config = dict(
    rope_base=10000.0,
    qk_norm=True,
    warmup_steps=307,
    dataset='wikipedia_en',
)
MLP neurons of a small language model. Each row is named by its layer, matrix (down: output weights) and neuron, and shows model dimensions 0-127. Each number is 128 + 24 x the weight over its row's rms, rounded and kept within 0 to 255. A neuron's up and down rows have the sign that makes its largest values positive.
After each neuron's rows, "raises" lists the tokens whose logits its output raises most directly, leaving later layers aside.

L7.down656 [158 158 146 120 143 147 148 158  96 144 147 100 145 130 164 133 131 122 123 159 131 140 135 160 112 123 158 102 116 120 168 138 145  94  93 101 104 143 130 149 138 143 108 122 108 160 143 131 153 127 163 104 116 127 127  89 102 147 151 124 111  77 157 105 133 125 141 135 104 109  76 132 144 107 100  95 164  90 115 137 111 156 114 133 133 161 135 121 108 151 119 127 164 152 109 144 108 125 137  73 109 151 123 146 137 158  90  90 100  79 133 137 153 127 122 112 139 116 140 109 170 123 139 114 100 134 132 143]
raises: "ions", "ming", "med", "mes", "ms"

L9.down570 [148 155 113 113 117 125 135 124  81 150  99 147 153  92 115 130 129 143 139 143 140 155 149 133 129 107 129 112 159 162 134 127 130 106 130 112 112 150 107 162 113 145 161 136 114 166 122 149 151 199 101 104 166 132 143 145 135  88 164  94 109 125 155 118 148 122 148 111 109 143 152 103 152 137 114 131 121 125 178 122 109 126  96 133 155 146 112 101 165 120 120 153 103 127 106 101 165 134 137 107 138 163 120  38 113 114 138 182 102  98 144 129 116  87 123 115 150 173 114 132 142 180 126  82 160 126  90  78]
raises: "s", "y", ":", "ly", "ship"

L7.down257 [144 126 127 175  99 139  98 119 143 137 149 128 146 170 129 146 107 140 174 139  68 101 116  83 117 103 130 120 134 130 137 154 133 111 107 152 133 131 106 134 119 130  81 155 111  87 161 150 144 155 112 122  84 111 117 156 156 124 127 107 148 150 162 156 122  73 106 120 160 129 132 141 148 121 145 143 143 155 140 138 128 125 106 148 140 154 117 135 130 118 162 136 112 149  79 152 144 106 158 142 144 133 152 173 100 115 142 108 112 136 126  93 171  64 127 172 165 123 100 162  85  90 141  90 145 107  84  99]
raises: "nt", "nce", "n", "ted", "via"

L13.down478 [120 151  83 127 117  92 119 125 176 138 126 101 127 164 148 135  95 135 130  84 112 158 132 153 152  95 147 121 120 125 130 113 140 159 112 127 135 103 104 156  76 105 113 133  99 179 104 169  96 144 115 103 141  93 125 144 165 113 114 111 102 144 113 133 125  97 129 139 142 105 104 134 116  78  86 149 137 119 169 130  95 143 129 144 121 134 180 123 127  63 148 119 149 127 175 133 101 114 177 128 127 102 106 158 111  72 119 122 150 111 106 118 116 148 133 111 118 148 154  93 132 130 151 129 123 102 145 142]
raises: " were", " was", " is", " are", " occurred"

L9.down693 [154 130 162 147 169 113 120 119 113 141 121  71 125 141 113 146 141 138 122 127 144  82 150 100 114 137 115 146 142 155 153 164 156  82 127 133 101 126 139  70 146 125 108 155 150 142 112 129 139 137 136  95 150 103 152 136 114 118 115 120 153 135 133 126 119 161 104 109 111 118  99 146 113  68 136 152 110 143 173 133 116 102 116 119 114  89  75  78 136 132 138 149 109 119 175  86 151 127 143 145 136 141  84 110 123 130 111 141 108 143 132 109  88 168 143 142 162 136 141 154 127  99 203 104 164 140 132 157]
raises: "ant", "able", "aries", "arian", "ants"

L12.down464 [122 122 124 155 117 112 130 114 183 144 117  98 144 121 164 175  89 139 106 110 177 149 140  75 112 106 125 110 116 121 119 112 120 143  95 112 149 120 132 152 119  88 180 139 116 164 116 132 101 131 124 116 117 159 147 157 122 102 144 107 123 124 149 120 147 137 125 126 126 132 133 141 122 104 130 137 135 112 179 170 100 111 152 114 124 126 117  92 105  90 147  77 169 125 155 129 152  95 146 144  55 115 142  37 115 131 119 121 136 106 129  96 103 157 142 142 117 114 158 152 138 116 162 131 117 113  99 156]
raises: " is", " would", " was", " they", " could"

L11.down127 [147 131 130 123 106 145 126 139 131 169 154 108 121 132 141 109 134 124 158 117  91 168 111 107 131 114 118  94 112 124 133 106 162 136  78 143 158 137 144 108 139 185 140 153 109 130 159 159 104 114 127 134  98 125 124 119 124 162 161 121 162 118 120 159 167 145 117 123  90 146 105 105 107 125 137 130  90 106 122 138 105 114 141 165 103 121 143  56 120 160 138 131 147 148 144 125 125 111 139 131 124 129 174 130 159 155 138 140 117 170 138 134 119 133 154 140 107 173 144 159 137 175 140 110 127  79 123  60]
raises: "gers", "ger", "ged", "\"", "ges"

L9.down760 [139 125 108 142 135 104 133 127 138 154 155  97 139 141 121 140 120 127 173 107 105 144 118  94  88 139 116 103 132 122 126 134 138 107 190 150 133 121  88 112 134 139 113 152 129 150 127 136 165 159 158 149 140 161 112 163 181 130 141 185 115 120 149 134 132 132 118 134 118 149 112 139 115 169 163 154 116 118 155 139 138 139 158 115  77 161 135 115 189  73 146 179 111  84 131 154 114 109 121 152 153 108 168 129 151 106 149 128  97 109 158 107 123 146 127 155 131 120 198 129 123 125 145 125 174 146 137 117]
raises: "rator", "ious", "rative", "ually", "rate"

L13.down636 [109 127  96 143 103 140 130 155 162 125 118 140 113 141 130 145 152 141 143 130 119 115 135 131 153 156 128 122 180 122 122 105 131 186 139 100 144 122 173 143 172 197 171 123 107 131 142 122 132 139 155 137 121 120  96  80 124 118 128  98 143 170 116 149 142 142 141 119 103 115 142 118 131 136 152 146 152 138 136 112  97 147 200 135 142 110 157 118 147 100 138 173 113 113 127 101 107 111 150 101 172  91  96 164 119 112 147 117 145 123 135 149 141 132  99 167 123 122 127 161 113 129 116 167 128  86 128 158]
raises: " are", " themselves", " include", " have", " were"

L12.down221 [113 156 114 150 124  89 147  95 116 150  93 147 156 124 100 140 156 136 185 125 110 154 147 113 126 117 117 133 126 148 122 153 145  90 129 128  88 136 170 119 135 105 135 184 100 151 148 104 143 187 102 110 149  94 117 113 153 138 128  84 137 117 132 147 156  89 162  94 169 155  80 116 137 120 137 134 156  96 159  84  98 131 167 149  97  83 117 112 140 148 127 130 137 144  97 131 112  90 112 134 133 131 114 110 130 159 156 158 104 142 137 159 114 110 119 164 135 141 120 143 122 148 114 151 122 143 109 124]
raises: " (", "-", "c", ".", "is"

L8.down269 [134 131 132 164 127 125 152 151  69 111 151 191 158 122 130 131 119 138 148 137 123  97 116 120 142 120 124 146 113 154  95 130 157  87 153 106 133 148 130 139 109 139 134 172 129 141 159 145 165 179 123 107 117 137 129 139 111 139 137 155 153  98 152  91 150 122 155 126 113 154  95 116  84 116 141  75 174 129 147 152 130 131 148 138 106 137 100 102 164 122 108 109 125 140  78 117 122  85 148  84 145 105 147 162 119 177 116 144 128  78 139 165  78  90 131 135 117  66 121 163 155 131 178 114 144 107 131 137]
raises: "ms", "m", "son", "name", "mes"

L7.down524 [151 164 135 164 113 122 140 162 152 166 111 141 173 132 127 128 132 142 121 126 149 181 128 111  93 130 140 148 175 125  82 128 119 129 138 118  89  88 114 115 119 109 110 171 151 141 140 192 139 145 125 119 124 119 129 150 142  98 131 111  58 122 150 143 118  95 130 126 167 158 129 155 131  87 161 110  98 114 166 107 108 127 188  88 159 145 135 137 150 129 119 128 112 139 139 138 117 126 155 114 153  58 116 108 145 100 104 129 167  95 127 113 156 137 148 172 175 106 161 115 156 143 120 131 136 153 111 120]
raises: "rative", "rator", "c", "cia", "ry"

L8.down689 [134 110 137 123  94 134 124 128  70 157 118 130 148 149 177 145  99 135 141 109 123 117 138 149 155  91 132 103 114 147 144 140 105 108 103 134 108 136 109 127  75  75 145 140 104 123 130 174 143 165 107 120 167  93 115  81 147  96 146 128 135 117 102 118 100 115  73 122 100 132 172 119 125 129 161 138 121  99 160 147 113 110 147 128 138 142 154 120 103 144 125 152 130 158 144 107 154 131 132 112 134 114 128  82 136 133 103 154  44 157 122 141 131 108 117 131 142 170 149 145  79 158 158  90 137 108 138 134]
raises: ",", ".", " |", " and", " –"

L9.down373 [136  95 160  95 174 104 162 111 133 110 132 156 126  83 194 178 153 135 113 135  92  96 134 148 124 103 127 121 140 138 120 110  99 159 143  81  96  73 154 134 137 112 164 137 116 146 121 184 179 155  72 156 127 118 130 153 124 146 119 122 101 111 125 138 138 117 144 142 115 128 154 128  78 121 170 166 129 141 128 175 121 140 189 139 129 133 120 144 151  94 154 132 102 156 116 117 118 156 155  87 129 124 125 139 128 137 129 148 122 170 115 149 116  72 109 157 112 105 149 165 157 138 157 141 126 171  96 108]
raises: "led", "li", "ly", "lies", "lan"

L8.down522 [105  85 146 102 154 107 106 152 124  91 126 109 111 131 126 155 170 141 146 132 132 126  89 109 130 123 126 124 157 140  90 139 123 109  99 131 122 103 109  78 117 133  78 139 140 151 119 104 153 131 129 124 110 150 152 125 107  98 102 133  99 107 152 103 119  93 114 116 107 136 156 130 134  97 133 109 123 143  97 155  93 186  95 133 158 122 127 124 160 106 140 145 184 151 128 158  88 160 177 138  86 158 112 145 121 102 136 101 103 136 151 158 169 118 185 109 142 158 105 155 163 127 146 125 155 116 190 114]
raises: "ons", "ones", "aries", "ify", "arian"

L9.down369 [125 135 112 123  98 103 154 144  96 149  87 131 145 123 133  87  99 133 130  93 153 114 141 115 131  97 139 145 115 180 122 144 119 136 142 122 107 112 116 166 122 119  82  97 143  99 120 141 149 191  81 130 150 121 140 138 144 140 145 174 161  86 124 133 119 108 175 156 113 102 138 138 188 130 157 134 100 131 150 178 111 136 164 128 108 123  97 133 123 146 104 159 104 126  99 132 156  99  83  99 140 116  90  93 149 150 107 118  88  84 147 145 122 123 140 133 129 104 100 150 103  98  85 138  86 114 135 111]
raises: "ism", "izes", "izing", "ized", "ization"

L10.down488 [100 132 161 116 169 165 145 140 133 118 159 158 120 138 129 129 149 139 138 127 147 184 142 145 114 106 124 119 159 128 123 102  80 106 112 152 110 136 109 131 105 115 134  95 157 149 118 115  77 221  80 128 128 156 119 155 117 160 164 126 131 119 130 112  93 119 157 116 145  99 126 126 128  67 124 127 138 120 148 139 139 100 112 129 124 121 124 123 112 108 115 144 161 125 120 121  93 152 130  96 134  95  98  49 109  86 112 124 103 117 122 118 107 162 131 141 108 106 128 114 126 118 107 169  81 158 160 123]
raises: "  ", "\n", " Succeeded", " Total", " %"

L12.down285 [127 143 138 142 129 131 145  88  73 146 123 117 122 160 103 127 142 145 184 151 155 164 136  90 109 104 107 135 127 167 149 134 127 113 136 146 117 114 125 130 112 139 114 125 108 127 138 128 145 195 133 101 121 117 175  91 136 130 156  97 124 141 125  96 158 117 160 126 166 128 137 136 119 100 131 130 146 113 137  69 131 113 120 168 151 121 127 124 130  98  76 173 110 148  87 114 124  76 134 123 137 104 109  99 148 140 118 173  87 128 117 116 138 103 131 107 140 127 112 155 112 157 114 132 178  75 113 103]
raises: "-", ",", "s", " (", " and"

L8.down663 [122 114 133 139  80 156 122 121 121 141 113 167 106 135 119 141 119 129 143 109 106 142  69  78  66 151 136 118 124  89 152 145 160 115 149 139 130 149 103 122 101 128 116 119 128 148 138 120 157 140 107  96 126 113 106 146 132 112 178 134 140 138 151 150 138 105 179 128 150 152 127 115 117 124 144 155 117 140 125 127 117 146 169 152 131 142 129  99 153 108 159 134 116 132  76 132 119 130 159 107 142 142 104 152 126 116 154 163 117 136 123 140 136 108 186 133 119 101  97 159 104 119 142 146 125  89 116 104]
raises: "bles", "ble", "nce", "nt", "bl"

L7.down530 [135  86  84 110 168 132 147 116  87 167 129  96 113 127 154 155 114 102 112 146 170 134 139 127 142 144 152  75 134 129 148 121 123 130 117 115 125 153 124 159 124 120 112 144 143 106 138 145 102 153 170 105 119 159 101 185 162 128 147 126 134 128 106 126  75 124  92 107  75 111 128 134 135  75 118 147 107  93 131 127 144 143 116 132 170 154 143 122 119 158 147 134 114 144 151  91 164 136 152 150 126 103  91  81  90 122 149 112 149 137 158 124 138 186 148 113  97 121 172 125 129 115 114 117 163 110 168 106]
raises: "ators", "aries", "alo", "ates", "arian"

L13.down155 [162 109 142 144 121 109 168 125 130 128 101 140 122 122 121 131 136 131 116 160 120 101 150 128 117 146 142 123 147 126 131 101 166 163 136 124 128 140 148 161 175  65 117 145  76 129 170 132 113 213  94 149 111  93 115 135 194 128 190 114 125 138  96 107 120 126 100 103 147 123 127 144 136 141 168 148 114 127 155 164  96 121 142 134  87 136 127  91 133 123 131 171 119 140 140 160 144 106 158 109 134 173 143 134 152 120 150 138  97 138 145 123 120  95 117 127 120 131 125 117 104  83  97 140 113  82 146 117]
raises: "ising", "ized", "izing", "ise", "izes"

L8.down246 [ 77 113 113 134  98 131 118 102 112 127 134 149 107 135 112 143 150 128 169 137 159 149 179 108  77 134  98 127 123 119 130 122 144 111 119 126  91 199 134 146 159 135 119 162 122 119 104 168  98 245  89 136 138 145 116 150 158 124 139 157 111 134  90 129 138 144 115 144 106 128 131 137 125  86 153 154 117 116 105 155 107  91 130 141  82 118 131 145 151 134 144 211 121 106 111 128 164 110 107 119 139 172 134 135 131 142 147 160 150 149 161 111 169 110 154 115 120 131 137 130 121 132 142  98 136 148 122 155]
raises: "ed", "ists", "s", "ist", "ious"

L11.down519 [160 158 102 138 106 161 111  97 110 144 151  89 116 158 137 147 123 123 168 113 109 176 129 127 123 170 115 120 131 121 116 106 126 117 127 133 147 159  99 120 124 126 102 164  81 143 188 110 134  86 141 119 126 109 103 117 135 171 160 135 135 102 140 142 112 150 133  90 138 119 132 180 119  66 116 168 112  65 131 135 116 113 179 131 126 134 108  96  96 130 122 130 131 180 107 146 130 139 138 146 126 135 109 120 138 152 141 140  67 154 130 117 126 108 139 165  83 107 142 114 162 146 151 122 143 135 156 122]
raises: "ged", "ges", "ted", "ge", "t"

L13.down761 [130 117 145 106 180 112 158 110 102 116 141 114 100 110  79 128 152 110 129 144 145 114 115 165 116 132  93 130 120 134  83 186 120  94 104 150 126 162 120 100 139 134  78 106 155 136  76 121 169  86 121  46 152  88 136 144 191  95 132 136 105 152 138 111 124  89  97 117 124 107 175 145 112 123 132 135 155 111 105 113 108 163 153 133 106 123 129 148 117 123 129 148 113 143 165 146  87  93 135 135 123 133 125 181 120 106 153 136 165 111 125 131 147 122 151 146 115 140 152 131 107 159 127 130 140 116 146 130]
raises: "cent", "ating", "oted", "CC", "cio"

L13.down240 [196 118 136 111 143 123 149 150 142 110  99 121 161 143 151 128 175 109  79  74 130 116 123 115  88 144  91 140 109 132 151 122 136 119  91 131 127 141 183 101 143 125 146 124 137 125 164 149 167 152 113 148 162 133 122 109 117 125 105 138 152 148 128 159 146 116 117 117 153 128  98 104 145 141 156 134 127 118  96 123 143 154 116 109 138 158 134 145 152 134 113 174 170 126 158  87 144 162 135 150 138 128 148 139 102 109  91 119 141 160 143 139 150 139  86 112 101 110  79 154 175 136 115 115 150 102 117 123]
raises: "aging", "ages", "ela", "age", "ming"

L12.down622 [ 85  98 116 190 121 106 162 170 114 140 155  94 132 124 105 134  64 165  95 118 125  76 121  82  95 175 116  83 109 160 145 121  76 150 131 105 160 130 129 122 157  98 151 106 165 126 135 140 136 173 168 115 105 165 148 151 124 108 141 130 134 138  94 124  60 119 128 126  96 127 155 121 118 160 142 130 160 121 119 133 127 119  95 104 129 135 130  96 113 120 164 111 152 127 101 120 112 155 122 114 161 123 162  49 108 133 136 130 119 136 126 144 138  98 143 132 118 102 145 143 186 136 137  99 126 140  95 152]
raises: " the", " this", " his", " their", " \""

L7.down72 [148 127 155 174 147 116 118 100 136 113 149 134 139 117 103 156 198 140 116 118 108 100  89  91 167 161  69  92 116 125 133 140 124 120 114 165 113 101  94 150 128 128 128 109 133  84 116 135 106 183 153 108  97  96 104 146 154 101 120  96 145 140 194 156 116 138 123 106 160 131 125 131  95 107 203 141 113 126 115 123 144 127 132 120 159 158 105 105 118 128 148 137 102 109 126 123 130 113 132 115  93 154 177 122  91 130 142  85 113  95 143 108 176 123 127 131 120 129  99 156 115 129 132 137 142  76 147 147]
raises: "ble", "play", "bles", "k", "h"

L13.down571 [125 170 146 168 168 140 137 107 155 102 132 129 135  70 126 166 129 134 148 135 115 124 157 122 104 140 140 104 148 124 118 129 138 108 157 139 113 106 113 142 150 142 167 178  86 161 102 146 141 155 155 182 150 102 137 144 101 137 140 150 123 151 126 118 162 122 129 144 132 168 171 127 152 124 109  99 150 147  95  99 107 131 116 135 115 133 168 132 142 113 156  99 123 105 146 165  92 137 172 135 110 111 145 116 102  99 138 157 112 120 159 106 134 111 122 171 139 119 140 133 153 151  71 135 150 132 187 121]
raises: ")", " )", "]", "form", "2019"

L12.down547 [124 160 120 154  80 152 111 114 108 120  72 143 119 140 172  88 196 134 160 121 173 130 137 146 130 129 145 163 118 117 145 153  91 138 117 144 138 154 126 111 155  87 143 126 152 166 124 149 156  92 117 122 156 155 126  99 122 167 189 131 117 129 105 163 158 124 125 112 118 130 128 132 118 163 149 104 118  91 105  88 110 142 137 121 116 105 124 147 144 150 144 150 146 114 151 126 138 104 153  90 163 129 168 114 174 142 132 100 146 128 102 134 131 113 161 150 121 147 104 163 161 134 145 136 148 136 106 149]
raises: "ories", "ures", "oir", "oria", "ory"

L9.down86 [138 147 110 118 146 153 165 164 160 127 173 134 135 121 178 124 114 142 138 108 166 106 136 121 126 108 135 110 144 112 121 130  61 135 125 142  97 137 140 126  87 130  69  87 125 109 130 126  98 174  75 138 130 159 137 146 135 153 161 107 128 144 165 136 147 129 141 115 125  95 150 133 144 126 128 137 138 121 103 126 143  98 131 122 156 120 127 118 120 162  94 126 185 131 102 141 113 128 107 146 156  81  96  56 117 118 124 126  97 122 111  97 106 111 147  92 100  89 120 125 105 113 134 144  90 137 124 133]
raises: "  ", "\n", " $", "ography", "\n\n"

L7.down727 [148 103 113  98 136 137 166 143 107 105 123 120 133 112 135 164 137 137 128 165  83 155 126 107 123 147 134 110  85 173 139 141 153 120 157 113 140 152 184 165 138  92 133 113 130 123 126 119 148 129 199 130 134 148 153 178 132 106 158 145 109 133 167 141 163 103 105  76 144 134 112 166 157 111 124 137 132  65 164 140 140 174 132 136 127 148 125 123 119 117  98 133 110 139 119 168 110  77 135 118 106 142 110 124 151 105 161 126 134 143 140 146 169 132 122 125 124 106 130 113 181  98 117 135 127 111 106 140]
raises: "ile", "iles", "ys", "ms", "ice"

L8.down157 [148 103 118 156 131 135 159 116 120 151 100 128 130 141 132 134 148  86 166 106 145 158 114 121  75 142 102 117 109 152 131 114 132 102 151 109 132 156 132 130 104 115 120 148  93 122 100 118 163 226 106 118 116 125 114 188 145  74 178 118 130 160 153 111 167 162 136 124 165 139 138 127 119 134 144 112 180  81 128 130  97 103 136 134 111 123 127 112 133 102 110 153 116 119 107 119 112 145 107 126 142 149  97  94 128 131 128 143  81 156 154 157 129  87 129 101 121 147 136 154 146 132 136 139 129 103 103  89]
raises: "s", ":", "ed", "ing", "-"

L2.down336 [ 97 108 143 133 182 130 112 159 140 107 172 121  87 121 124 114 133 144 127 121 184 101 137 168 134 126 142 151 147 152 143 145  90 116 110 155 102 120 150 115  81 115 141 113 137 111 126 121 117 153  82 143 125 153 128 142 139 137 130 119 115 163 151 126 149 117  87 135 141 144 145  96 156 128 100 110 117 132 124 103 129  98 127 132 141 139  87 114 102 133  97 121 154 129  69 121 156 107 117  94 145  91  86  17 149 122  95 124 134 129 137 118 157 109 115 150 124 133 121 149 104 138 129 182 115 103  97 114]
raises: "  ", "\n", " 1", " 4", " 17"

L8.down33 [139 128 138 140 116 112 150 115  83 128 151  99 136 181  88 130 146 127  95 133 139 141 182 106 131 127 137 114 121 111 183 142 133 144 158  92 111 141 123 113 110 104 109 125 176 116 120 149 171 168 142 125 135 135 128 134 151  71 140 123 170 120 102 109 136 144 144 123 123 142 119 116 115  76 115 152 156 147 126 135  94  77 103 158 127 153 124 103 132 132 128 175 135 120 155  91 132  97 172 146 119 130 148  90 148 132 136 120 137 154  93  88 107 139 108 138 100 108 108 121 151 119 163 126 144 122 138 134]
raises: "age", "ages", "aging", "race", "ship"

L8.down721 [127 148 123 127 110 121 121 138 112 169 118 160 174 180  89 116 162 126 163 107 163 101 144 103 117 125  99 119 140 143 125 145 137 119 156 132 130 118 146 127 117 137 148 139 104 102 128 144 148 169 129  85 139 140 173 140 179  69 150 139 129 162 160 102 141 103 126 100 132 121 136 155 124  93 168 117 139 113 123 119  94 116 134 149 112 107 120  62 150 104 127 130 118 154  89 100 125 111 104 134 169 151 138 103 139 154 144 145 107 118 125 127 161  94 140 114  87 100 155 113 125 145 124 113 136 116  97 114]
raises: "s", " |", ".", " the", "d"

L8.down506 [127  98 146 162  95 172 133 141 144  94 134 122  99 118 138 134 156 110 120 130 103 129 130 158 135 169 167 148 125 150 137 141 120 113 123 132  74 122 117 133 133 146 145 157 125 134 108 167 101 115  99 118 166 158 137 135 116 146 126  79 119 136 136 147 172 128 114 162  93 113 132 125 147  93 160  88 132 131 116 131  84 164 106 176 128 145 118 152 137 111 108 177 161 154 130 120 108 138 133  97 176 131 100 206 150 111 136 147  81 128 124 104 140 117 175 103 169  99 118 138 123 123 114 115 157 136 125 115]
raises: "fully", "able", "ful", "ement", "ably"

L12.down712 [119 129 119 147  70 161 134 121 135 152 142 115  97  85 121 121 142  68 110 121 107  89 160 102 119 123 138 104 114 188 161 153 154 141 157 134 126 150 141 161 113 162 148 107 100  82 155 145 170 165 110 165 107 130 141 108 122 111 126 128 148  83 147 130 108 132  92 123 115 129 134 151 155 106 128 126 133 143 126 142 118 117 120 133  86 148 107 161 140 117 132 112  94 154 167 116 153  92 111 144 136 108 117  91 125 109 124 154  88 128 157 137 122 113 119 137 144 151 121 158 126 170 171 151 142  76 100 109]
raises: " and", " |", " &", " or", " etc"

L8.down661 [148 139 111 120 129 150  91 184  88 108 134 136 140 120 112 107 132 146 112 111 145 105 138 105 107 150 148 114 146 161 178 121 105 147 115 122 128 137 131 145 156 142 115 170 195 116 138  81 119 109 178  89 144 166 153 109 141 163 107 135 142 166 153 121 157 117 129 109 111 110 122 132 118 107 122 133 178 167 141 108 161 136  84 149 154 123  91 126 100 118 122 123 142 150 133 149 126 131  98 103 168 118 115 141 113  92 161  98 139 152 175 148 149 135 141 138 131 106 134 165 151 120 154 152 125 111 124 134]
raises: "arian", "ary", "aries", "atory", "rey"

L8.down674 [107 116 120 146  72 109 143  85 126 159 140  83 142  94 116 142 152 130 119 134 103 138 116 156 111 127 123 122 157 125 162 133 145 105 152 128  91 174 141 166 120  72 142 145 142 162 118 127 125 192  91 100 116 114 123 150 186 128 121 161  95 114 104  89 145 112 110  96 119 111 153 133 145 126 138 126 165 114 134 133  98 118 136 132 115 143 121 153 150 142 126 132 139 136 131 126 135 123 147 114 132 146 127  49 127  95 119 123 152 131 126 123 148 110 140 123 127 125 114 176 136 158 167 115 151 154 136 119]
raises: ".", ",", " of", "s", " with"

L7.down10 [132 129 145 115 145 130  90 126 116 110 122 142 147 110 125 107 147 132 150 128 140 110 118 137 133 116 131 137  81 188 141 132 142 106 136 132 112 128 120 136 141 146 134 128 125 115 118 109 149 193 144  77 151  91 129 133 128 134 156 112 112 114 139 143 124 134 162 114 178 116  64 165 123 120 134  99 132 145 128 118 146 118 125 176 109 109 106  93 140 135  99 119 183 133  36 122  90 127 161 113 175 117 106 115 161 131 116 108 124  99 146 151 111 181  74 144 109 112 153 134 127 114 144 138 153 165 117 111]
raises: "d", "mb", "mber", "ms", "m"

L8.down189 [160 141 178 125 153  96 158 103 138 139  80 125 110 118 119 110 149 139 114 113 135 106 130 116 126 148 115 109 119 145  96 124 114 135  92 116  98 104  94 155 132 131 104 123 139 185 116 137 118 124 166 141 135 163 125 109 115 116 146 119 124 142 155 112 157 131 124 131  84 178 148  95 113 104 123 138 144 121 152  91 147 137 177  99 113 128 141 117 149 173 117 146 116 128  62 138 176 115 158 155 122 117 170 105 146 157 159 174 134  95 164 116 115 134 149 127 161 141 147 150  96  85 166 147 107  82 137 146]
raises: "ected", "ert", "ection", "emble", "iate"

L7.down336 [134 125 165 115  91 200 142 124 111 134 193 123 154 139 129 138 161  93 110 123 119 138 120 124 107 124 107 126  69 106 113 116 113 130 141 135 116 138 122 106 100 138 106 162 183 103 123 113 142 146 122 103 125 161 127  89 131 150 178 110 109 133 130 100 122 165  94 116 121 164 118 142 131 117 138 169  81 135 138  91 106 116 116 164  81 154  95  93 144 177 120 165 151 142 146  92 105 115 133 128 170 125 112 120 139 135 126 108  98 115 132 114 128 154 144 154 140 105  88  99 138 102 121 124 166 143 189 119]
raises: "ably", "able", "ations", "ured", "ation"

L9.down683 [110 131  87 164 109 139 126 122 110 131 131 108 154 137 119 129 162 138 118 144 123  95 172 170 119 134 118  96 157 111 142 135 159 163 125 120 117 162 141 108 143 128 147 103 108  85 148 120 134 253  98 109 132 129 143 145 163 103 164 124 122 153  92  86 141 128 130 134 111 128 153 124 127 132 158 142 150 137  85  90  95 140 110 111 153 152 130 120 139 105 111 153 154 145 104 160 153 155 130 128 132 156 103  80 148 116 126 144 104 167  86 118 168  94 146  89 126 147 110 160 128 147 173 105 138  96  75 130]
raises: ".", ":", ";", ",", " |"

L8.down442 [162 175 132 113 132 115 146  98 106 140 135 132 116  98 140 114 176 146 129 128 123 118 106 121 102 140 109 121 129 138 129 119 137 126 118 159 144  98  96 164 136 135 142 102 133 132 131 128 121 221 146 141 100 142  99 152 139 132 105  93 107 142 172 129  99  96 134 142  99 133 190 140 156 165 107 155 128  93 157 112 112  99 152 118 143 136 152 134  67 153 140  92 109 149  84  99 156 141 132 138 142 138 127 172 152  88 135 103 135 145 149 116  80 110 103 124 136 183 134 115 129 117 139 133  89  99  81 112]
raises: "lie", "ense", "lia", "lies", "li"

L8.down174 [119 164 130 135 100 128 140 127 158 142 106 150 142  92 129 108  81 120 133 150 122  89 155 102 101 135 117 124 117 119 115 144 109 168 138  93 167 138 134 111 126 172 100 176 188 144 133 118 138 117 134 145 125 125 158  92 111 117 150 115 134 139 139 125 176 121 162 139 138 125 139 146 117 147 117 157 114 180  82  65 131 122  95 111 151 185 137 102 141  95 141 156 142 102 103 104 147 105 139 119 156 132 131 105 149  95 117 143 104 114 129 147 146 172 140 156 178 109 155 129 130 122 122 137 110 145 157 128]
raises: " Brigade", " forces", " Infantry", " Battalion", " Squadron"

L12.down375 [ 79  96 119 159 102 124 132  85  99 176 126 140 115 119 117 133 133 108 172  99 168 151 147  96  94 132 128 103 131 164 130 117 125 103 143 114 122 116 137 172 102 129 135 155 142 106 133 163 143 208 132 132 158 143 114 129 155 103 138  89  99 127 134 131 138  92 139 159 176 146 122 141 121 125 161 167 150 117 132 104 108 106 129 129 149 155 109 123 155  90  92 167 123 150  94  91 121  95 143 120 138 106 146  87 137 138 150 138  97 138 135 118 132 133 143 117 162 147 162 122 143 176 146 114 140  88 120 126]
raises: "-", "ed", "s", " and", ","

L5.down614 [ 90 133 125 146 122 125 126 114 126 151 121 134 161 110  83 146 153  87 121 129 147 112 122 136 114 123 129 114 114 122 160 132 118 101  94 125 133 159 135 104 153 116 132  87 127 134 134 133 167 177 115  86 134 160 138 122 163  94 111 143 120 139 142  81 101 131 116 108 119 125 169 121 130 126 161 143 192 123  94  87 108 116 151 117 149 133  86  96 171  96  97 173 103 146  89 132 154  98 138 115 129 151 127 144 133 102 146 139  67 112 109 114 145  83 133  93 140 173 110 147 119 119 147 111 153 169 140 136]
raises: ",", ".", "s", " and", " ("